Part of a small language model's weights.
Size: 12 layers, width 224, 11.1M parameters.
Architecture: RMSNorm before each block, no biases in attention or MLP.
Training: a variant of Adam for these matrices, 357M tokens.
MLP neurons of a small language model. Each row is named by its layer, matrix (gate and up: input weights) and neuron, and shows model dimensions 64-159. Each number is 200 + 30 x the weight over its row's rms, rounded and kept within 0 to 999. A neuron's up and down rows have the sign that makes its largest values positive.
After each neuron's rows, "fires after" lists the tokens most often just before its 100 highest values on Wikipedia text that the model never trained on.

L9.gate422,230,126,184,177,212,189,237,192,148,182,167,180,178,234,198,164,239,202,213,190,152,179,203,182,206,228,212,173,127,208,248,237,174,159,188,242,264,187,202,198,249,177,173,240,164,201,169,198,197,199,217,229,181,161,177,235,192,262,188,144,219,233,124,170,214,242,250,194,170,144,225,256,181,250,229,204,223,175,190,232,165,193,182,201,210,239,144,187,208,186,189,238,150,247,189,184
L9.up422,188,158,210,185,233,185,215,165,187,226,185,183,181,185,251,204,179,220,278,189,161,226,132,200,238,246,141,168,213,158,145,253,189,186,250,217,204,153,209,215,196,215,169,225,221,182,144,250,127,221,186,226,191,196,222,239,217,221,192,190,150,206,179,193,176,149,181,212,190,223,209,173,208,220,233,268,203,214,200,223,217,239,205,250,182,245,173,166,198,185,218,139,246,178,202,194
fires after: " to", " In", " in", " Du", " do", ","

L8.gate510,159,192,147,183,209,231,269,228,150,198,174,231,186,178,222,258,203,222,145,180,245,200,188,245,217,189,237,217,208,190,257,220,207,231,242,215,237,182,191,239,258,174,196,252,236,189,208,191,167,190,185,170,186,225,185,152,197,250,216,156,177,179,219,194,191,185,190,202,224,200,214,170,219,222,234,216,179,212,188,188,202,150,226,229,201,187,192,250,159,217,165,151,183,244,180,207
L8.up510,105,166,164,189,247,181,230,198,214,230,146,184,196,230,221,214,195,239,175,173,199,193,180,214,153,159,170,216,191,193,223,199,170,256,222,198,218,202,244,166,251,153,233,193,264,243,197,202,179,205,158,218,215,234,263,204,190,227,211,206,243,194,201,178,162,208,212,207,147,175,179,193,206,178,201,227,181,231,216,186,223,200,209,226,189,199,205,161,173,226,252,154,169,208,235,197
fires after: "T", "S", "B", " B", "F", " G"

L9.gate193,213,182,252,206,186,212,222,183,201,197,168,231,216,201,225,174,231,144,210,213,195,152,254,223,154,221,171,243,211,224,212,172,154,221,196,263,217,202,196,223,177,188,255,241,216,160,223,187,214,168,258,145,226,123,180,150,218,240,202,220,187,174,225,185,236,180,191,159,198,200,170,239,191,192,239,211,188,169,212,178,195,212,198,253,172,163,212,149,207,192,182,189,206,208,193,208
L9.up193,211,183,196,152,204,198,215,151,203,205,151,207,183,239,223,208,252,250,272,197,164,238,216,213,127,212,162,206,183,175,241,175,238,185,171,237,214,243,202,139,202,178,158,211,215,199,230,200,186,207,216,285,281,221,201,185,201,240,222,219,185,238,203,216,177,212,220,185,182,162,193,214,211,204,179,225,220,242,211,237,206,162,177,249,215,164,209,166,202,169,187,219,210,238,182,192
fires after: " G", "T", "G", " F", " P", " p"

L8.gate159,216,122,166,239,243,211,223,169,169,174,175,176,241,224,214,235,209,185,223,221,206,250,178,184,183,199,219,170,218,252,206,173,206,137,153,184,249,136,230,220,132,220,208,223,204,179,174,213,219,178,185,270,195,171,186,192,160,233,179,235,247,192,188,191,185,223,190,201,121,185,155,133,205,174,185,241,167,168,188,178,175,230,150,169,166,208,190,172,231,186,200,224,239,245,155,184
L8.up159,208,174,201,180,246,159,169,209,174,193,207,245,260,253,173,210,227,204,257,240,189,156,188,204,216,188,244,169,211,193,207,149,202,158,185,226,242,135,199,238,165,137,214,203,176,171,192,197,210,159,230,266,181,153,170,195,171,193,191,165,216,209,251,218,232,180,226,180,195,188,186,133,134,220,224,257,231,228,186,177,201,145,182,178,225,236,232,163,210,209,149,237,232,248,156,211
fires after: " ", "1", " $", " number", "2"

L8.gate352,220,142,206,227,206,201,250,176,232,226,210,155,169,190,180,239,172,226,199,174,223,211,189,206,223,201,196,263,207,148,240,215,218,216,194,217,203,226,203,202,196,197,231,185,234,207,182,257,244,176,190,197,194,135,258,170,187,204,155,165,231,221,219,240,187,157,225,194,248,176,229,165,198,143,257,216,217,172,239,157,216,225,193,203,174,216,174,214,174,223,239,168,213,237,204,200
L8.up352,193,166,259,188,182,231,202,250,191,231,187,163,189,209,147,237,211,205,213,209,230,205,117,148,231,191,221,236,188,200,182,240,217,218,185,209,175,213,161,206,195,267,170,155,141,165,201,187,222,168,202,233,204,201,187,161,155,206,219,201,156,196,181,127,209,210,199,233,163,232,188,142,231,207,221,183,164,185,209,226,186,224,241,184,189,167,187,184,142,170,194,181,205,184,164,189
fires after: ",", " |", "0", ")"

L9.gate336,215,149,182,256,205,195,263,160,217,138,218,195,185,152,176,209,208,204,179,208,219,249,157,200,195,174,187,241,258,151,173,229,216,195,191,208,190,206,251,168,197,246,160,152,184,179,213,181,274,170,207,229,220,167,196,207,211,228,196,208,225,214,199,197,195,206,237,163,208,213,246,244,211,216,209,269,141,179,213,211,201,224,233,226,193,189,220,196,210,171,157,180,236,216,199,231
L9.up336,223,189,164,184,169,199,209,233,213,199,214,213,184,245,226,219,211,186,241,154,198,198,154,181,179,217,227,201,202,167,212,234,163,224,241,190,131,149,227,211,240,284,268,161,201,159,228,190,229,196,188,200,202,257,186,159,231,220,189,213,210,177,178,181,196,214,215,211,176,152,196,184,253,186,265,207,205,183,261,215,152,169,222,160,131,205,178,226,232,190,168,201,253,216,196,220
fires after: " |", ",", "-", " and", ":", " by"

L9.gate95,215,170,256,217,214,226,219,228,178,211,155,216,167,193,215,209,230,220,179,203,188,181,185,209,119,244,233,177,195,207,163,230,225,183,144,225,198,142,273,256,188,165,228,253,206,181,163,200,206,209,184,187,199,164,208,156,254,229,162,185,226,212,210,230,217,241,194,149,207,200,225,196,196,229,239,217,185,153,210,232,157,247,223,172,197,218,184,174,175,200,220,159,143,226,147,112
L9.up95,200,257,234,231,203,134,201,223,187,237,189,210,237,217,199,139,189,195,210,235,193,194,184,223,180,191,174,219,180,279,156,183,197,230,152,173,250,195,216,254,231,226,151,231,242,219,210,177,163,196,204,160,212,230,204,189,221,183,150,181,226,209,225,282,172,212,221,184,166,204,216,178,256,195,162,167,185,194,167,194,258,218,209,179,165,226,253,177,215,226,188,149,238,198,242,193
fires after: " ", " in", "In", " In", " on"

L9.gate137,198,147,282,290,195,178,205,172,185,230,181,196,125,146,198,160,222,192,211,219,162,184,147,207,213,242,219,203,185,190,193,242,242,212,201,128,162,199,173,199,174,269,177,188,256,196,115,204,214,232,198,194,214,233,163,202,270,210,148,207,149,178,233,197,255,185,228,181,220,199,193,177,209,236,240,224,204,186,206,151,202,176,177,218,195,194,162,196,183,220,207,235,247,215,127,219
L9.up137,179,206,291,174,178,177,233,185,200,190,222,181,174,173,227,106,233,205,203,202,200,217,126,167,228,179,225,163,189,228,145,243,206,244,237,234,206,164,175,215,246,198,140,153,255,174,187,148,214,149,215,206,163,211,174,180,180,211,142,170,221,186,242,252,197,152,237,236,218,238,191,190,207,222,229,208,240,193,185,201,225,172,174,193,186,158,190,217,154,181,211,230,206,191,227,180
fires after: " |", ",", ";", " in"

L8.gate526,148,222,213,138,175,195,188,184,178,169,187,150,202,197,191,197,229,214,184,183,172,267,214,170,241,147,161,219,175,191,216,197,208,191,161,187,179,178,245,174,204,164,175,176,188,225,141,209,217,188,154,187,221,283,190,190,164,201,159,172,199,169,162,156,197,220,182,161,164,212,195,167,171,129,222,184,224,186,180,204,222,166,168,173,191,147,162,172,194,177,197,189,205,219,204,202
L8.up526,178,218,198,195,167,214,242,210,246,156,204,146,210,162,235,222,177,200,235,259,210,210,255,205,171,160,212,233,229,219,202,216,209,200,233,182,257,204,217,203,226,185,208,198,202,227,206,206,151,195,175,137,200,266,177,153,221,199,153,243,273,212,183,190,205,203,221,203,231,194,253,255,196,183,223,161,214,182,220,211,217,221,184,166,238,164,163,144,196,130,208,167,219,256,263,155
fires after: "\n", " such", ")", "9"

L4.gate331,193,220,252,172,188,199,246,222,177,223,149,165,215,224,184,206,188,215,230,209,213,245,183,179,160,181,196,162,233,220,181,184,195,209,177,168,178,152,169,220,172,211,200,229,222,206,153,220,205,216,204,239,203,189,219,147,234,201,188,186,166,195,172,165,168,227,227,229,195,195,168,188,240,184,141,191,233,273,177,210,172,204,184,219,143,187,140,195,225,234,161,193,209,234,214,163
L4.up331,216,230,231,194,183,217,167,230,185,205,207,219,228,232,212,215,173,200,217,198,230,254,184,178,223,144,202,187,184,227,213,181,203,193,194,147,157,169,166,200,166,168,216,217,160,230,155,255,211,246,240,241,142,219,259,157,208,217,234,209,190,190,219,211,150,198,233,238,199,167,161,174,226,203,163,189,209,255,184,168,204,164,242,179,167,166,178,230,255,261,200,162,152,180,242,179
fires after: "9", " the", " of", " a"

L8.gate410,190,199,212,214,176,237,170,214,142,218,205,232,229,230,204,234,171,161,175,239,217,219,227,153,160,190,164,226,194,256,157,153,186,189,211,241,207,165,227,233,173,166,190,238,224,249,234,198,189,265,167,221,214,163,152,234,159,205,181,193,195,211,183,180,192,196,151,129,169,219,194,246,162,206,205,191,183,157,225,255,212,184,206,188,209,224,179,190,146,221,212,216,170,214,189,140
L8.up410,183,239,230,164,196,225,182,185,188,178,196,221,209,242,197,186,185,210,210,202,230,204,161,216,260,196,226,204,183,233,185,222,208,147,258,215,213,209,237,240,188,213,176,199,194,177,189,208,174,194,209,225,189,225,295,191,152,190,211,164,159,214,202,199,203,249,211,153,234,197,247,164,189,187,154,257,223,236,214,153,206,158,195,237,179,207,176,133,168,228,195,213,211,208,139,252
fires after: "1", "7", "0", "5", "8", "4"

L4.gate206,232,185,167,244,232,270,281,184,189,201,157,200,222,163,161,191,241,230,217,163,152,168,221,267,192,214,199,225,209,192,246,232,178,208,180,189,187,189,186,179,152,183,180,217,237,230,218,208,262,196,142,233,235,187,165,142,202,240,174,179,201,205,179,152,168,197,194,211,185,214,178,177,186,180,221,227,196,132,212,212,200,223,170,189,201,175,179,200,239,161,168,227,225,187,242,219
L4.up206,172,178,222,221,212,196,223,188,193,166,144,164,189,233,196,181,221,204,216,190,173,176,165,208,209,258,242,268,220,159,221,224,264,255,202,243,171,221,175,190,195,200,220,182,202,190,267,206,226,163,194,162,258,214,221,169,182,166,195,254,248,167,105,167,234,201,217,187,226,234,220,165,240,231,152,174,197,180,219,194,204,199,180,226,159,143,225,172,186,217,191,191,195,234,244,170
fires after: "\n", ")", " is", ",", "-"

L5.gate372,162,203,211,249,195,195,207,216,148,184,204,176,261,204,209,220,236,186,192,240,166,260,195,192,207,153,171,218,203,211,196,164,214,209,166,207,225,149,162,207,190,173,217,236,199,233,204,230,170,257,160,171,267,231,155,215,148,204,217,243,242,201,174,204,198,267,204,215,194,196,126,179,165,182,152,165,225,158,208,208,198,224,166,225,181,168,183,180,197,208,188,203,175,236,133,210
L5.up372,226,224,212,167,161,204,182,196,202,186,234,210,191,184,202,204,173,178,171,192,238,223,228,166,221,247,256,144,170,245,201,200,282,237,217,254,213,214,212,271,161,128,235,232,164,243,226,199,186,216,185,169,220,220,217,183,183,171,178,226,181,191,219,219,212,185,200,269,271,179,192,208,200,254,198,218,220,186,221,200,228,225,226,134,176,213,190,185,204,219,190,148,163,225,171,213
fires after: " ", "9", "0"

L8.gate13,220,170,260,230,212,200,185,258,162,216,170,185,221,225,216,224,217,174,264,191,241,189,196,168,171,223,237,216,234,147,168,184,226,168,214,236,189,150,255,238,198,197,196,259,188,202,148,240,196,205,241,182,245,280,193,212,246,252,177,148,247,193,209,189,212,240,235,184,213,237,194,186,207,170,218,198,221,174,201,221,204,222,258,227,214,243,227,263,167,173,221,135,199,195,226,161
L8.up13,185,249,188,212,228,182,180,229,198,127,176,215,199,222,219,207,170,195,212,210,238,173,164,235,230,180,194,239,221,195,178,203,241,226,234,210,221,202,214,176,195,219,224,184,132,208,153,258,195,190,212,241,260,213,179,200,176,177,183,203,241,206,187,162,223,150,152,150,194,217,193,196,147,231,203,224,280,197,218,232,245,206,186,234,205,230,158,208,247,245,222,164,179,201,187,209
fires after: ".", "\n", "E", "N"

L9.gate428,213,143,222,238,221,188,237,203,204,191,185,196,212,132,207,180,189,216,181,169,197,191,123,184,175,187,200,193,195,206,164,222,187,191,166,135,231,215,250,210,244,225,231,177,174,191,214,189,184,224,165,200,239,149,250,196,240,133,144,201,206,257,211,234,249,176,210,218,177,173,204,242,185,190,221,200,165,184,210,257,220,226,197,222,197,215,143,201,221,217,158,182,215,227,186,133
L9.up428,172,245,240,179,208,174,205,226,205,178,210,236,193,176,238,152,220,184,224,187,202,175,146,158,222,195,223,214,154,203,162,226,201,252,236,184,245,206,236,220,233,205,200,165,156,139,157,211,172,162,217,178,224,192,206,207,207,150,193,172,213,245,232,221,234,128,216,251,177,191,181,211,177,201,232,229,149,187,220,246,277,185,246,212,182,253,207,194,160,238,170,191,206,189,192,158
fires after: "In", ".", " in", " In", " January"